{"num_hidden_layers": 13, "hidden_size": 256, "num_attention_heads": 4, "num_key_value_heads": 4, "head_dim": 64, "intermediate_size": 704, "vocab_size": 8192, "hidden_act": "swiglu", "norm": "rmsnorm", "norm_place": "pre", "norm_eps": 1e-06, "positions": "rope", "rope_theta": 10000.0, "rope_fraction": 1.0, "qk_norm": false, "attn_scale": 0.125, "bias": "none", "tie_word_embeddings": false, "parallel_block": false, "init": "normal", "init_std_qkv": 0.0208, "init_std_o": 0.0, "init_std_up": 0.0208, "init_std_down": 0.0, "optimizer": "muon_variant", "learning_rate": 0.00528, "lr_mult_down": 1.5, "beta1": 0.95, "lr_head": 0.00359, "max_grad_norm": 1.0, "warmup_steps": 200, "schedule": "wsd", "decay_fraction": 0.682, "decay_shape": "linear", "final_lr_fraction": 0.0, "batch_tokens": [16384, 32768, 65536], "max_seq_len": 384, "doc_mask": true, "z_loss": 0.0001, "train_tokens": 195700000, "max_steps": 5892, "dataset": "wikipedia_en"}
MLP neurons of a small language model. Each row is named by its layer, matrix (down: output weights) and neuron, and shows model dimensions 128-255. Each number is 128 + 24 x the weight over its row's rms, rounded and kept within 0 to 255. Numbers have three digits each. A neuron's up and down rows have the sign that makes its largest values positive.
A block is one neuron, or neurons of one layer that tend to fire together. After each block is what it responds to, as a language model described it from the Wikipedia text at the highest values.

L6.down496:147179155122091136140150071100136107142145121126140110110119100123167152135110094122165122124123102078116136096099117107086154138095147185102108135110118091105145114141124124066099192114109122114105162154169137131142137199120103134154149124087129151093104124133089155155081100136150126086132107113122086111132144099138094148121125137112108154107142117125138106147141113100153118158156
L6.down521:127150141151116122135154106118118144083149143142073165151153125175127143130167119106148159140164125157123148110151116116129127128097153142159100167146125119161148097130176092137132131146161147110117119116125155082108161121117155123112113184106144157146112130077094078113096098161125130140102131165156115127154128118135165162082145121123118134145147095159175110145143075115203147153182
Responds to: Mid-word subword fragments. Middle subword pieces inside longer words split into several tokens, such as Des-c-ription, posse-ss-ing, li-qu-ids, Cons-equ-ently, in varied Wikipedia prose.

L2.down356:152111124144153102110116120160144134129178123119109152116111118154131146145149130093122140145141120106141043160152158113133111090087154104163061142136095128103069104146119108154088110116113153118129114127116141125126171142167112129163126105152161093154142120112078184158132120185141147118160107170139118172154090125164117123122167112133126124138109135155145140159121113132205137154098
L2.down552:127152140123100102132128095169104137149149158175135143137109147087126132167126133093112147134121119141151084128129136115150122100128117101116118110132148164127097106170115160129152143080116128128096125097144064160122165141156123143138112157148178125091136135153080131145155161119126171146115099142140063158123126131127142102117096131124100108147134134109147143116125114119159094095097
L2.down558:141154153093131126124093128167148125135123096145157090130110087120071136137082153125137136133119100107116133162136169129120097170119117157101104140136151099048104123125170117130136101130127111125145139102132109174097119158104149130124129139121103100137116142112154114174160114142156158097137139121139089160169187150152131151185109097136129093135169131137116110137149114132142142104121
L2.down694:156108102141093143094123103124138124141101153122087135163153150122109134153124117136159116134118080104124120157086106122109135127098128115115094164163130133131106178089123173141106129169111141111118105115137137133111133160110090127127110136094122126099126127139130143117139073168082129122132119107143065117133162123134145174122134097137148124139129139120155167122130097154118140139092
Responds to: Mid-word completion fragments. Short subword pieces that finish a word split across tokens, in words and names alike, e.g. the se in unease, il in Oil, go in Hugo.

L2.down216:126153122118135093116135124133107129148117100132097120068130131147200160147179160139135150129095135107123147072072053142115147130106148119099155133121131118100134114141100105123089102114172113164155122140184132130161192135140140125160112112136133164168157150113137111117124122138134162179145152123116071097157119133143158094110153166104129137096128138133162121103121138105148118127121
L2.down225:169182088112087063140123110147154148164078130118150106151141091112098122101151113166176141142160126111122159105166138143152149140104139120131170087108090090144121119148121141083098153157153160118096124085102141124142140144179144116105162137162171138129132132132127187136169138119120140147125149129163139091112163101152111125141120138115142152139159106105129090131138135094098110128125
L2.down447:162123131096167139125146137102153145142170122129133116110102109138117163141154089124136110142138140090161120144124107156128122100152102124135164135097097083182133166087127112120146152137138152211141088112154113122154148103152104088118120144137094154078154101085122147108111146093160133147160134142097108112114131124134138124104142146124137161149147070112111117117146128114083121145159
L2.down644:125134150186113128156157138134153127113105146131123107100096118125118125153153155136141160116105138159055136158160111133069133108170170114158142154086156118136119141115107138128084102128151089178156139078132082114133136153096092157156138161150147166128143124117126135114153137143150133117121110137134086129146182147122112127103138140171107123156126099155114139105140120099137101068118
Responds to: Mid-word hyphens and endings. Hyphens inside compound names and words (Mattek-Sands, Guildford-Midland, great-uncle), plus final word pieces like past-tense -d (dismantled, arranged) or name endings (Plattsburgh).

L2.down145:134145158106175120125127110153074152132123142118129163115151165126110117129065133145108157146095156123153087129103092144136152126112144126122134140101094147097113115148095168157136077121150155116139125106142133143152138109128089079136118133121134109117174120118164093136112175102128126154134121140095140088110124119137101108144130145135128099181124144112109130146099133098112094124100
L2.down153:125119120140151135107155128153172109145121063102133132122121108126131096094128131161145114081105117129130157153115107130111174114147105154136117172138125125149159151138151116152141160129093117133141095068103150125094091127157131152099164129146103105112091107135113145125095154117144144119085135119116098114077076133092097158145080102127125140137121137153130124094137174061161174170114
L2.down248:125112112140139116145174115074114101126121157150114137148138108127154129119076147138095136184108183132096157170101091120180092135124120156133128168089115076141118151122143158119130133116141152128118156138120135125134142107145117140123193111147111165113127125143140110175128164118143132096136129130115129121166123152174147105150168147140083113104125116158103129111135135147103129107123
L2.down464:097155126138084131079169158113125155146142099119131114139090117144125112134115131121141128114125115151148112095125104099137093115170140103080167131125122159107117138158105156112123135114126127134143126140094158173126122138142118140136129163148135136133133176152130136153118087167168163127119099171129104092117147105126094163108151083112111118102127169117143135133072096130127118071117
Responds to: Word-completing subword pieces. Final or middle word pieces that finish a word split into fragments, in any topic, such as conglomer-ate, eligi-ble, predeter-min-ed.

L2.down125:136124135122155139129120116184131082102117139124135160124119162116175118139174142143173142102137161121151121165117141113167153118107142095140173134129110129171150178142148157101113160177139146151141146116121123153111168137141135184136102112120126120144135185115090137136147134145147113133089155134132113132116142064147158121153128119125118149175154123184107131176119137130181128124112
L2.down235:163111147152175149121124111084130132167104119139147114131095122141136113158128124167134137133131118169150148144114081116140159128141158129120156127104104150160134146148158144125085162143101167113091093130142081096084137135135094141157154144128183127102100141111115127119100147130132125147165129161115126125169166138074161116105111165177144072155153107142151157146146112140131108169120
L2.down237:097120145101132125117094119143096154151137140079079144138093112114110134132114116123115094113129147128189144124133125070142106147111119092140135103110128112094116080098130103110129133112150113113137147118136123161135119101072136161103129109099172102114175123147161110120116111107080133105150171128094097116159119102095140122127126128148181140130155138104133099142095131111093160144133
L2.down437:113150123123141150186120164118106141141128110107102132090103174141168116137122123101136143107089146117110144151115136127183095151130140105171165102119143129112126122116071096085103118135122101118147148129128156142110127130069146136119112141099118149145135119121150148156105156134121111159149102113120094138102141167121105132155139113153138102131139135159116151131113177159146158144107
Responds to: Mid-word name fragments. Second word-piece inside a proper noun or multiword name, e.g. the gan in Uganda, the period in U.S., wick in Warwick.

L6.down544:144095056114145130108133124130124091114161160157161153119111094141151125122098101105148126121149142128144137133146103122105091114120143109112161113124151101123106121107101152092143131095147174128104140161119102144131147150079121148128139127115130129140125134157147145151107133110152104164148179153174173089127145106068108110156158051147127094108092128113115141154158151114113146128102
L6.down557:148180113122121131110124107132109117141110165164138115192119119126129135135105120116108127100152135133102139137187117155159086102107107111146128096145148121144128130101115125110104120152147143105175167109122144132141124096113101165131157131153163092090122134108120139137111130141108113131159135162152146103142109148113130144153108098118181114147107125126113117169128155134112124108127
Responds to: Quantifiers opening noun phrases. Determiners and quantifiers that begin a noun phrase, often at a clause or sentence start: Many, Several, most, some, a, other.

L5.down26:130087102136136172146132141142164143160100145111081145158131116111114119123167107150131130070113145165114170110146101141109110099151097103122098073146158095117118141134166139144152122132166108083117139129116120130119123140107091095121073145119153130120124129125118125101132087159115168159170130071133122161149122111107127108112160146125106137154163126134138147144145148062141148121118
L5.down56:127094135132092130135110139092161131150133126112066158085122115077153178127126158098177140136133136116146136146078097119130138174126084140134090110114158140146149140137135173100102102120140167131136109116122098124158116130149164154080103127141123132129191120115148116117098125110144161155154146121134216137144147118103123133159132124157101145144117064109126108107136157112159158119164
L5.down129:155137113149140156168164124108127125109157130092107113120118104135094140133160129133124094057136142114186148125138143118121091121086144146100105174096099085061143151134104131150123125151169124145138136150137080090150167159067115138088152151107126128074098109102094125132110141131129180130110163153084141114150125123133098081116173120137100109108153107153092126107147135121118122140111
L5.down208:095155138116145154137145141130119134093119112123091116138102135144082141142120087129161076108124150129088111168134087137152109149164114096128108101156179101113125132144128115107137127129099147124116139145134101107089075131104121143078159132154114109124152115148108106090114119121180151155156106106095174117142187121119102114175132153148105164176100140127148124157123165139087096143147
L5.down413:100137140058117133140146139132164106127123099134096124147136109108116181104159104094114157107110170157146160134095111121149132127122137118137114129102141137107122158135132103116114115125118108135108142054135120115135136093112113120157108110150137104115094166109074131137105091127149102130118155133096164097144131136104158191104169085181159102142160149120114099114155118160118162128138
L5.down646:109117093098090121154153124144154137083126122170131139118149112127161118130150103127121122104131150147115120124106131161158172096111160129126163122100112107164127095098177135112087092135114102104128134084111090111156112174143142121139132092120130085139148162105099111104133114116111168142108130151130173082131105094092127106125088124129148109185151112104096139122163141102119135116100
L5.down664:097155114179165145111070140107171077124162131096165106135139125121104165133078126122147159122104129098062136110099103108150067127103140147098152130090165121161117130171168105084131146107119170123128103130153139092138092124096090109118146129112139123117124143131153110137093145093132154108154144133149150122144105177084136132155132110141099117130136125099146145144094145136128131129142
L5.down679:096148125132148203128157108134134128151125153131133102093142126135102126140129135110106112107098135098156110140094098109137113152164137147123163152112146147142095105153100114109122083178095143164125133085138115116111112165113146115086113107111103132134144118098133130146138129121145143119176153113127138087147139161145176182119109126139124104154129192140155105139112127154109137129149
Responds to: Word-completing suffix pieces. Final word pieces that finish a split word, often superlatives, comparatives or time words (best-sel-ling, bigges-t, af-ter), plus "prior to", "after", "most".

L6.down27:144125134110113148129111099142118115104152127179170149148123133152123128092120105159154089100105113126153169156109110082113103135139155122141148111069135171138107125133170116095115118104170163106140139115148150158124183129149117101130148146176119100064145147114093135150132131154143129121113120114107151149138152098133153098124107108106101145152114130143113134127166184127147095097160
L6.down362:155156115141084174126131156134113148114078165132080144112102151118110098115162075142175144137084149114097154149140133080162097140139077147152149105133119110143101167102104155098149109142112137125139125126171151093134181130126168080119103177154089104125150111099147196105165129103118125114138177132119145088134144123124123111168096088125123119111120104103121126133147124150137125153145
Responds to: Word-completing adjective pieces. Final pieces completing a split word, mostly descriptive adjectives or participles, as in ri-ch, bit-ter, war-m, goof-y, chang-ing.

L5.down153:176114131120126157147153120146138114133149139114139112165135143140116103102146119125151155157139119151170106140150116089164135153119134145115132116121110135106120127094086104129129132095101139102109141156124123143133113098149128111142095150150151133104113126132141136100111130108145132128133119189130169122140131111124116090132131077096148122086128157085103143150120141122164104162136
L5.down220:130179138126098132123079113111136129138153146136112115084141118167106126167088109135173172094112127145157078102116141132100150127119145147113138135104114158147133114106146161124142137137164123175135088115118145155116127147130115135166113124123118149105093128151158162120134109157088107136113110106093098131140140111085141125142143155120168148112113141169137143167131138134110146114142
L5.down251:153106085152151118107126144131143110113108117105126129151124114096099100127136113142096106131150115159110143079118149118138162112112103145137129141140109146150128130088137162047106091141150096123119108148141142122144105137096099120117089106140165088105124126161144144121101110102107125159119106107134110079108148132067138114129156164145114134090103142130117135086084116133188138174093
L5.down272:124126114115112156112101145123131167167137143119153111141105100085122116139119104112159162119097141138154155145120130142118176116132096117141122088141139124146160137130097128154116126107131095062170112177155104093085155141117080120115114134107110132130138156172151104145113144117116135107106098119085141118078183151106107142131105149137137105129123104119110157120126122113134111081146
L5.down354:164104131145159159124105147096138113098142113148123122135112087141115129112131105114102168111105109107129093128081108093087123158100123148127129134127149133126106160140172139126127136116123136118081095153148110145116128107096115166125117104130141136167129136095077133133098143115136132197074134117138139104173118113146149113143142172150102108126137146117105134106137092138147138090137
L5.down449:118128146103128127119134115137129123113120134146109099174138105151127117104140057171155154086082086122153088131129122161089120091109125147174101122146126158131139120138098131178174134124107130130129159134136135137154130144114141118140115096104159127147150162122127129130154133096174103123148100125139112102119152128107163168094128146122163080118119065111111110112118164119168152126140
L5.down466:112149156140123150128115098099140126115145116127128155132146102130199102099119122155155136136104094150170125086098161119166137092116144125116148123123151096141092163134123120122085138108090171122120117126123132132109128120104119106109094137161128144154127159125081148120115129082122081110132089108090108116138144171144145140109106099174151100175104134139115176170148108178117118114124
L5.down486:132087121098149151099159126097135138129127120131158116132134159113117121130198112109096138152144091156119121098118111145156147133158161156151120146140070161144102131114152162114090085140118097167086104129094129121125106128165148142123115114136129114122152130146101131128145098119125109133084071145118104149103126141135149121100118178099151115114132120172112094099090123199169136113121
Responds to: Word-final suffix pieces. Last sub-word piece that completes a long word split into tokens, often Latin endings in species and personal names (canarensis, Theodorus, callosum) or a section-heading word (Synopsis, Controversy).

L2.down57:116104065095130129149142131127112150071129143092111115110115113091137141145137131142135129131096148111121158123092134140113093154101102108148182112110110138140096147187123126136105136126160142151149158083159129128144128185096137136132117163127120160116160148138114112149135088132148142105128111114114174135090071116090113130138089094145127129157114156080132119155144160118108148097142
L2.down164:111120115152178167144103151155146108108106143102125160180124110104116152148160103129123150143130137123125138101084134123123091151135120103157117078121143125115100137152154137135101082116156091103127146118150140139104138141118115141139151181095130109150119161124138146157136134104155136096148104143125121183134091137102130111160138076168082182154149119093089108148160121139135126116122
L2.down341:127132113130150160132146087124117146163115145144114121108108152091116128149182177116196169147136161091133136109126120155106107133146114142120167104140164100097122129158135138158113118095136080150141112145146128127106107139121106127097069172153120125129125131169160105106129122122162172129150109131107181127155079114083101114128110060126152152190107171136132165167204095121123127084092
L2.down371:076125123109142096168163161114149097113146126129156140178109183126122163154138156181172137128145142130125140113076152122136152134141126137119119100147134114122081083113123147122098104129151156122141130137087134162132138155171109165111129169123120128126132179171114119168131110139160122134103122120135196100116137124117114100133144038126129138156112165113126079132193086137140113114158
Responds to: Ordinal and ranking modifiers. Ordinal suffixes and rank or position adjectives after "the" or a number, such as 30th, 62nd, first, final, main, chief, former.

L5.down7:120151097122091131080115123141139143107113119142129152132087147136111094142115123155172165136133162130122137146146135132142140119146142091125090163148151089157130115102181104140107155153138151140169118178171125144154157123092171114107108106140083109104143093079062099105159124128115138151151159144189116116109133112128110169102128093179163126118121132112138163112112132163154135131177
L5.down112:114118115099176106107093151120138100073097129120150143088144146134141116099149152131157163102171142163132140044149123121086162135103157096093149102119139147119146120128115183090146135116131125175143107097102126133125148133142116150188131144142143123132134121138125125127119133156108117114143128101117205114159099087112177122147166127130104100092073146092112112144137100160112129141161
L5.down314:083100057121145087127128112109168141105095121091146159109133155136123118110104118156105116130150125074104130107164181117129131166129139146124115134098136078121102131140148145118142119144143094085170149085128100159116097141104105098154117145089130146162144127110107166157102174089097133116128173115135156116157149140133113106145181154133118157185119094177125118196113135147158162094074
L5.down519:106131118118164126124143164160173147111120079135170150158174087101135104114112115098153075144126145136175107153134108129140093186121091170090128117155117110088117131140128131134144097070134137157115172117144153130140097120125108129089092132131138089081161129114107149161128164119090124158130138121115089149109139148115106133153137111147101143136121131165115120108140106100137126128143
L5.down536:127106060124134144182125103136147118141103098116114136126113097092112119109125125116130114122103122124117130155081114109147132128167142121141099149165074124142082143143114095127155109132135134143131119180131109151140120107117141115142106126109093151200115131097183164161148116158125123122091144109169149110140157183179148104109101145157126149155117162101127119141116102149114104130123
L5.down574:109135144077141124144107169112125109110107083117137064140135068103117110108113139144126142136091137107116153155132104150148139108156144137117143113106161135144159101177165105132155104122113120151101123115134112114115135113109110172096162153082121164135126122072129122097119143132115135131119148118122108146124171103142138109156169153124106116122110136101152149149131123119154149107119
L5.down671:129146143077119124088151128141150118129062134135100132096120122089132107110105124128150111170118143139092134137078115113082098155075142142096099110114151122140119163158086126119127094117125113110124167176132131127118142136117143154153087138176109156156154172124136119186121118147141150132151170137103140103106116106105113120113127085148099132138115140122103141132143094099139107122100
L5.down699:126147152105124079123135127115110149122130078099141144138174130117118187121097144120103157092117193106153164092069155106137088147106119110129118105132100134140117091153106126101129130101134105120129149146146146178137112122105126140081150134185133119153133092141130142134173159115115069141134118068109130112111164148136126113180138105143097144115116174119127137146130146134157143153138
Responds to: Phrase-continuation connectors. Mostly "of" after quantity nouns (a lot of, length of, hundreds of) and relative "which/that" after noun phrases; also mid-word pieces (he-nce, last-ed).

L6.down62:138120107087088138153139118114111129122155074117113124144118130122127133125130097130114143140110122167112144111120104112138158134129165128129104145117132129166120087123131133105103123102142107137151130124129122099161111155105118115111106105155122103102161114090068125090126149123126100139113125176117136108124145101063088141131115062101146094127166163097167128169124150111129104163095
L6.down485:132149114130158147125134140119097162138112107139135121147151092097112116107138100125179125134114117116135119070111108075131174157117125152155102161149098128123137107105139164117139103092116119149150143153127099174131146139134103118134129078067174125148145119139107143158161147165136113129085177084136167181095153137103135152145162095170141162129096125192127150136120104150129095109159
Responds to: Word-final name fragments. Final subword pieces completing a name or long word, mostly person surnames and Latin species epithets in lists and tables, e.g. McLaugh-lin, Ty-son, ridley-i.

L6.down365:126156110148156141137109097116099118148136038122139171115145145125144135130132170123143127131099123145115139124103131168130153137109084116088085128109142149095159118116120108132139123132090105093102095139104140128108173131125138151115132128120145126127119093150096168105137107128103124121114170116090129143133113128130118142127073187147130121105134139116108126133090106100152127130098
L6.down383:129113124152136129149153139143158132072117113120120117124129127130104109125149121185137126162132112164120144143138119126159094156148114136179125092116153178088130104141117141146136171110109152092188129154139157139127171138133146139112085113142145120143153110115082081165084149132141129086123180130114136148123088134133159096162156182080159126163116103113148125086174122121113119154122
Responds to: Table separator dashes. Middle hyphen of a "---" cell in Markdown table header separator rows, e.g. |---|---|; occasionally the middle dot of an ellipsis in quotes.

L2.down92:156116129109101134129153148124112106142100145158150090124132132119148147120102120138151150081159112116151130121129148176135114129157138127115134114179097122105075152141148136125084090139125141097124119150124127146124146195144153134140128105138154122115138159179150126137125135127117144086080178131102169096079182161134189117128151068162127098145129115120132125134166099130138149133105
L2.down129:124102127136138129120129114113141120086152079097133148135139127119098118198131119125072176186094160142097119128170134125133176111152141177141173154126134123137132127145102120119143111124139164134128129111092089161151122128075147110165159113146136124120098149118100143107076138135139145123097167116163071119110126119137183134118114255094087124155129113122149151115130118100094129121129
L2.down450:164183135160107162098093161140141113108169110145108171112148155149139145157146142148084132143160093144138111183131121109146149108121109128109124127123138165130159142123092167112143126126139139161129160130150131120100145125100088146132123154080166158115107097132121160115141100134179137133150146139096141099098109181167131111119157131141143147106149116168126185128144082115108127117132
L2.down688:116143132118173102124127150159119072135100133126139147118114093158116094143126148123099151127114171142108151107162157166111106081161105144090141142139143129121151116160090171093132149137170137124141163115138119101143174130161101113162144121093121116081125112144124123114109094142117162109111119129137134107079135148130107157110120178138117097158086107146106143135146109102127099111145
Responds to: Mid-word continuation pieces. Short second or middle subword fragments inside a word split oddly after its first letters, e.g. B-oth, Th-us, Dor-oth-eus, o-ce-an.

L5.down25:125110116123138141140153154141138153102129120145162129113095118188151080131159114131108134122159160094109154136106117136122117133104116135171146142102158082132112124097128126145134080144112167075147156109163116137125065093142145119123185107170127129145151107131113166109148155111106111131195084084097122132115147142102119114144111188089102165126119136192121091067110134165119140114115
L5.down105:128117118077144122101127146111159152177124089096133138128103128095133136134145158117176129134123123100131079130068082139115119126116129125119153110120130148129124120150112153111114082154119137089114087076168126134121118137099124140124107127096154125151128119142137136126121110101142101099109151111119088140077090132159174157147125139102160115111135115134142115135130096172118117124106
L5.down122:131086116143113120183152067092136122087140080100109169129166164130171157136151158125147128106144143149156115169155142139141144141159115146115141086100109087117082161130162138146137146147100142159131107133182111131113144120157103173089122153136118078175126118140130121149127102157130135107127136118090084109115163174157119178126132163119154129126129173129125120137113107157146138130144
L5.down147:126131084134108129078134142159166113070102116130125122140120126128133071124126112130151152143138155129095146082117126122143137124110140151153115134114111166121112111097123140145099104122121142112081118127125140185116122142131122080099124130119129126096149184099134159123079176135126109123146098134122171120114149172071174148101143082134114129156121112149118112121111115119110087144107
L5.down223:105161142139133067115137097110125106129150138128156119140131160142139126110126090105114134083141132134159123166124179112100190120134123117119118135112141140153133111121144156183124117091130106171104099122102148138141145085139068186149132120128127125137145101143118110094119129116131117118121161086142105139109138135164171093101118131098164115112126137147079175109103111116157117182125
L5.down328:121106095120103134137140126139115142128139128169147132157125105120137124123119100134126088143145131152152109148119169124134090198136092174146097165131143136121104122085082127139165136101121105075083141152149164170094135136096124143121119126157119123145137112118164103113120114117121142097137168113154080146149154148132128154134104099146125075100125121128157108144111118161170132101146
L5.down348:090121135151156167132158088106098108092160110136093149126114117127173080119104143158134121119105150161119131099123106133107091130123139097097085126167156146129113168122103101117121061151153120145143115152154124094144085102150149149131116108083130113119153128088168130137142110130114169140164145125132111127137145106142159129156128146117132139094153138155122177093097086140143142129121
L5.down366:098140123147142092160198103134112094146145133112191130105170121101130122161138140152143124125132130115162084086101100124117125121154180151126134146144121142102154116135138135140143170141146123144099125112148146107133144124111131097164115111106153138142166160110173166112108148121151136124129121104146102109120145118109136103089137138117169095120119146146165124089154135133074130119089
Responds to: Mid-word hyphens. Hyphen tokens inside compounds: in table separator rows (|---|), and in hyphenated names like Jean-Pierre, El-Kasaby, al-Ba'labak.

L5.down180:109118112100093184102090150118130116078091100092133115130124105142115174143141115158128175111094116104142137108164131099126174113134135142103117106097116175118124156144156084164089114086133130127145103131127078127107117124114122123108153107119124100117139155132103161106155137109103083126108124104130123150111165139117082121144133138114168142137139154136124092122127117144140123145127
L5.down206:126120141126160132145139164135160133129092151139104129166117133136141147114121121130144123154133116085164092138090160041101131110127143151175117143157130093167149112137135145087130156168085127152133141136131112149175162142156105169133136124145129134125100106100168126186116098120144116098119153130123103102115107140169123145128129156131156101103150131124155108143126083149104082133142
L5.down207:126125110144143128090168154131119098131122156145129145185110135162138119136121189114121141094140138104124129097141135095072129132120126145168156127155123087118096155082164139131151122138186118161138151154127157173133134108113128137150170117158153167133127133110139151135125129114134177132114160128111084152121140097124144087150166128105119154097151126147116123106099132094125107116130
L5.down387:114102093148091141117155109148118133147151131122102152113132105084161132158100128092116135135095173138118134099122134090126166188075125123148145173116111100118131109128135149093156165131125099094087134129111094146130104126130130112172123150115109124124145117108163097116129084131108138119159114135144064119136183109164133092177126116110130082091098114111089099123101079137116170153150
L5.down439:110145147085122179089140096140141131114100114110101120117111112156148129153125123173114139114112102130133161114130122136142176114161163111124112139089134101099144159130109126160110148108116111176160162116104125145130103142095101108130113184150119202140131134117192152108151149105065137096126095143105151150093143119107130102178164115110136107191170112126095130171126121142086129150112
L5.down444:154091132132115141150128114121121111122144145176168136188116127116159165151128195116089117141140112140202112123141136107138130127140104138117100171116104120153097101139117108107106152077169110135162136143134148120136154135123136143139110102131168145178141118126127104085166139105131161117145114121170105117121118084094084118114092133122171112126102107095123126171126146162135120089131
L5.down462:068169146139127097113134144140149115169098098119096181144112135157106112130088081105121133172095129136113128123107136136180131107136115140118128135091146141110116138114132134147149145098157096130114149149063161159148116106124148121123118122130117126138142165152136136105150127118147130158139171069146110160117099153130101143138164095156082116175059103133111138139135156117105167149091
L5.down527:107125148133178140094093118104155102124118106111134112130183171129151065116137121131149146157097116123073141131123110107132163136130168084132108143093126090126100171178140143122125140135132146141111129150105136156116096165127081163110116158160144113148097143130124097115080131115112171134133135120148095161126160152128135075138094089112098068127118119134126110117139148136141112119081
Responds to: Mid-word apostrophes and fragments. Apostrophes inside words, above all Irish O' surnames (O'Reilly, O'Shea) plus D'Oliveira, I'm and possessive 's; more weakly, mid-word pieces such as enc-ap-sulin.

L5.down106:104166086145134142138117137126111180122146130099127100130092115152180116093148153090126160118172164119112131125145149157119057128157117104100095109148132139154166132151124110132165128148096126131126166159183157117132116137117128156092110146146107136143138140081138114071138133155169169137119148143112142139101116128117116131162164149163093135133127149097129126140169102136143149108134
L5.down198:150107090144124104183165116117110116114140146094117182098174071105127141136119160095119157115123122137180130154127117135123093132128125115122146105133120133121105112125127178139120125133114128080153163134108091134150133146089118144123094150157113119078139169144138165121117150161101134119119137124118154147182132092150171072157124118112151122129133137158075146167161157077124140151148
L5.down239:131169135154098096122132111130133154160104144104124078133110113151132092151192164129153110112129091123133085107083086081116148139131096168091125149066117144159108126163085127115104122102142096158151113125136135152157110121155136167158111136112112131149146118123143104153126152158108156160105127131136094154137102103147087109144154065137179134155120129158133123050124115147136167137120
L5.down254:106108107127156157129161142129153075096130112135116140123125093122110135089115085106127088142157145133131125133091095129185130144116136146131151136171149137144117115114117102133142085137142151131110146125112131124114144114144091142120135179128095143128167124097150154159143127108159120169132150119124156090164159133078124151166160098163103146068114140128132104128160141114114135165168
L5.down268:124132153139101098123090127123095125141094102124126169092128141088140153123090131099149108115117144122166089126136098128069129136147121130112124133130117169101132114176124142139140133098133119156094124157111134113108148123158075131131165133154082120118114170120150128123098136122127145118132126111070126073106139121157138157089126031126117155091122135126177091136120153088138095141156
L5.down569:132104162132132128133140120081104123147104157090123172131104165148133144119114128181103142129135138108150103105120157093098130135176157150144101141113111125108099106110137160108135136115154158179130083112129177166098139112106088093119162110172110128123131120114123165129172119129142138111132115081113121152142179108141141189137102054159111113106137136135108141149167175130178116134094
L5.down632:083148128162163136130161121056154110129111136087120126080129192098078162105115120168152158114108122134130088155123134087102132093160124114128129129088137156145131082128107136108151113081159173116139119153160139115104149138119136109128137128115108141132134137112154134134108119110147134137090160103141161106151149135129143154129130071123149126083161089109115123188151129116102146140146
L5.down692:146155138094108139122146135117170121169069181098120151118118140146106109132111109116125102151142127135123111144120122111134129115151106099153137116099124133150073094092125108149138128109112097137135113116101151123135174122170145153103172138142092121119115131099198150157149125118175151167112146112103145155144158153124056093113168091124135143154150142121118118147146117145109117135151
Responds to: Word-completing suffix pieces. Final or middle word pieces that complete a word split across tokens, such as ro-ugh-ly, sanitar-y, disproportion-ate; also " of" after quantity words like thousands, number.